From a checkpoint of a small transformer trained on Wikipedia: a variant of Adam for these matrices, 459M tokens.
MLP neurons of a small language model. Each row is named by its layer, matrix (up: input weights) and neuron, and shows model dimensions 272-335. Each number is 200 + 20 x the weight over its row's rms, rounded and kept within 0 to 999.
Before each neuron's rows, "fires in" lists the words (lower case) most often at its 100 highest values on Wikipedia text that the model never trained on. A number after a token or word is its count.

fires in: "after" 25, "within" 20, "following" 8, "despite" 8, "outside" 7
L6.up576,181,210,183,205,244,219,216,193,193,256,206,187,196,199,203,173,200,186,174,209,173,216,189,132,202,176,225,196,189,227,175,185,187,182,200,183,199,209,217,177,199,236,196,196,165,195,184,204,205,178,210,206,173,217,203,208,205,186,200,214,184,210,207,204

fires in: "0" 92
L18.up297,198,215,187,204,220,195,188,182,225,193,213,174,211,206,169,150,212,208,192,208,213,189,204,173,201,200,197,193,226,180,209,172,185,137,196,216,244,201,164,220,192,188,188,190,179,213,211,211,194,221,228,182,223,181,191,239,201,236,236,191,209,181,184,197

fires in: "of" 39, "in" 17, "to" 16, "at" 5
L13.up202,183,185,226,212,236,180,193,232,212,238,188,186,206,203,201,171,224,213,215,206,169,181,217,182,216,179,207,199,188,224,196,214,221,207,208,228,188,192,227,209,174,193,191,183,177,195,217,215,199,201,190,201,201,197,204,213,164,201,210,172,182,221,179,174

fires in: "12" 31, "13" 22, "14" 8, "11" 8, "10" 5, "16" 5
L6.up548,205,250,188,192,194,163,191,172,184,212,232,178,222,189,175,198,209,219,210,201,210,188,209,170,161,217,202,180,181,220,218,184,212,192,211,187,220,208,200,201,222,189,201,178,195,240,213,188,174,200,224,249,197,166,195,213,182,157,225,197,188,227,179,180

fires in: "12" 65, "120" 10, "11" 5
L6.up3,169,198,170,191,209,166,192,223,188,197,228,189,178,200,188,206,201,216,189,193,187,203,189,198,216,204,174,194,208,221,183,217,207,205,206,174,177,216,199,217,219,207,221,179,187,229,219,193,186,184,218,234,186,190,183,209,220,154,158,188,199,179,199,161

fires in: "0" 98
L6.up171,173,224,194,199,197,198,172,174,223,188,195,204,224,190,160,208,253,197,191,205,204,199,241,192,226,213,235,155,205,230,201,189,188,186,228,192,233,206,169,206,177,198,195,178,177,205,200,199,197,213,191,202,198,178,197,216,204,199,199,206,187,195,177,189

fires in: "the" 33, "in" 29, "for" 4
L13.up176,181,225,162,213,213,208,205,202,193,224,183,248,206,196,209,202,221,170,233,238,193,183,233,198,227,215,183,158,191,184,232,197,206,171,217,187,238,207,194,198,157,197,184,197,192,197,175,194,161,189,206,186,201,226,232,189,235,179,202,197,212,195,177,185

fires in: "to" 28, "of" 15, "after" 9, "despite" 8, "over" 7
L13.up1398,183,191,217,202,223,207,204,197,194,216,206,216,217,196,199,206,210,229,217,217,179,207,208,178,217,197,242,209,205,251,190,176,196,181,213,175,202,208,205,236,192,193,152,192,193,189,164,186,193,170,203,185,134,196,201,207,170,217,212,195,191,195,151,176

fires in: "0" 99
L6.up813,163,233,212,216,201,216,183,188,214,204,234,190,235,177,169,211,256,175,185,196,220,181,225,174,236,190,191,157,204,198,193,184,188,166,221,190,240,207,221,202,175,184,192,168,153,210,207,209,186,202,206,195,206,175,201,232,203,208,216,203,181,177,201,198

fires in: "from" 36, "left" 12, "to" 11, "of" 8, "for" 5
L13.up1386,193,203,201,195,211,211,208,202,192,194,208,231,211,199,212,191,249,232,210,215,202,196,202,189,218,225,202,196,205,207,190,179,193,163,175,217,206,208,209,214,184,210,187,181,219,177,184,193,170,181,190,180,206,229,200,201,201,188,212,198,215,223,179,186

fires in: "9" 41, "90" 7, "91" 5, "99" 5, "93" 5
L6.up163,213,204,207,208,176,193,242,214,200,197,225,195,230,202,161,231,222,194,233,177,209,192,190,192,234,180,181,179,219,211,209,219,219,196,188,211,214,195,221,193,200,179,224,176,184,200,197,203,239,210,174,203,186,204,200,241,171,221,185,204,208,209,188,184

fires in: "9" 49, "99" 6, "94" 6, "91" 5, "90" 4
L6.up1478,175,212,194,180,181,216,239,165,211,209,211,225,203,173,200,218,213,188,202,182,202,200,204,184,217,201,162,195,205,213,232,197,224,179,167,179,218,217,223,201,185,204,157,162,218,169,215,219,168,212,180,209,192,229,199,181,163,219,207,229,229,193,220,202

fires in: "minister" 22, "singer" 17, "actor" 9, "composer" 7, "guitarist" 7, "director" 7
L6.up824,166,210,179,207,241,206,213,223,202,237,202,195,200,180,228,206,205,199,202,232,214,232,196,190,162,194,209,189,252,164,205,211,237,207,172,169,220,193,203,203,191,170,204,222,171,188,166,221,229,210,230,204,198,169,201,223,215,210,183,209,171,212,218,186

fires in: "president" 34, "singer" 12, "king" 8, "saint" 7, "st" 7, "composer" 6
L6.up198,183,176,198,243,200,189,201,210,227,203,176,150,185,221,208,196,222,221,202,237,180,201,195,173,212,223,194,214,233,188,224,212,238,182,174,177,226,188,211,187,185,202,204,185,164,223,188,220,214,217,217,214,208,222,211,210,247,208,173,214,200,205,210,195

fires in: "the" 23, "second" 8, "front" 7, "central" 5, "new" 5, "first" 4
L6.up805,187,221,190,215,199,209,188,200,200,236,164,205,214,201,208,194,219,205,228,223,203,196,226,183,217,191,210,184,192,212,198,203,213,144,202,208,204,179,175,201,206,180,158,190,215,213,219,233,237,186,194,218,204,188,217,211,188,192,207,156,191,181,166,152

fires in: "street" 18, "ground" 12, "utina" 10, "directly" 6, "connected" 5, "let" 4
L3.up496,238,243,243,192,217,218,213,204,206,196,203,178,183,191,195,194,175,227,205,208,171,210,216,179,180,217,186,227,205,233,218,224,172,173,186,247,210,237,194,185,175,208,182,190,192,186,225,230,188,179,216,214,200,260,199,236,193,194,195,232,216,195,203,208

fires in: "to" 27, "as" 17, "on" 14, "pediocactus" 8, "after" 5, "from" 4
L13.up108,204,184,223,173,192,192,195,207,196,223,211,186,194,219,203,200,174,224,202,230,143,199,205,190,213,200,257,206,196,209,172,194,192,197,199,192,212,197,209,165,154,205,196,178,170,192,177,179,214,177,194,218,206,181,215,176,208,213,210,255,211,180,186,197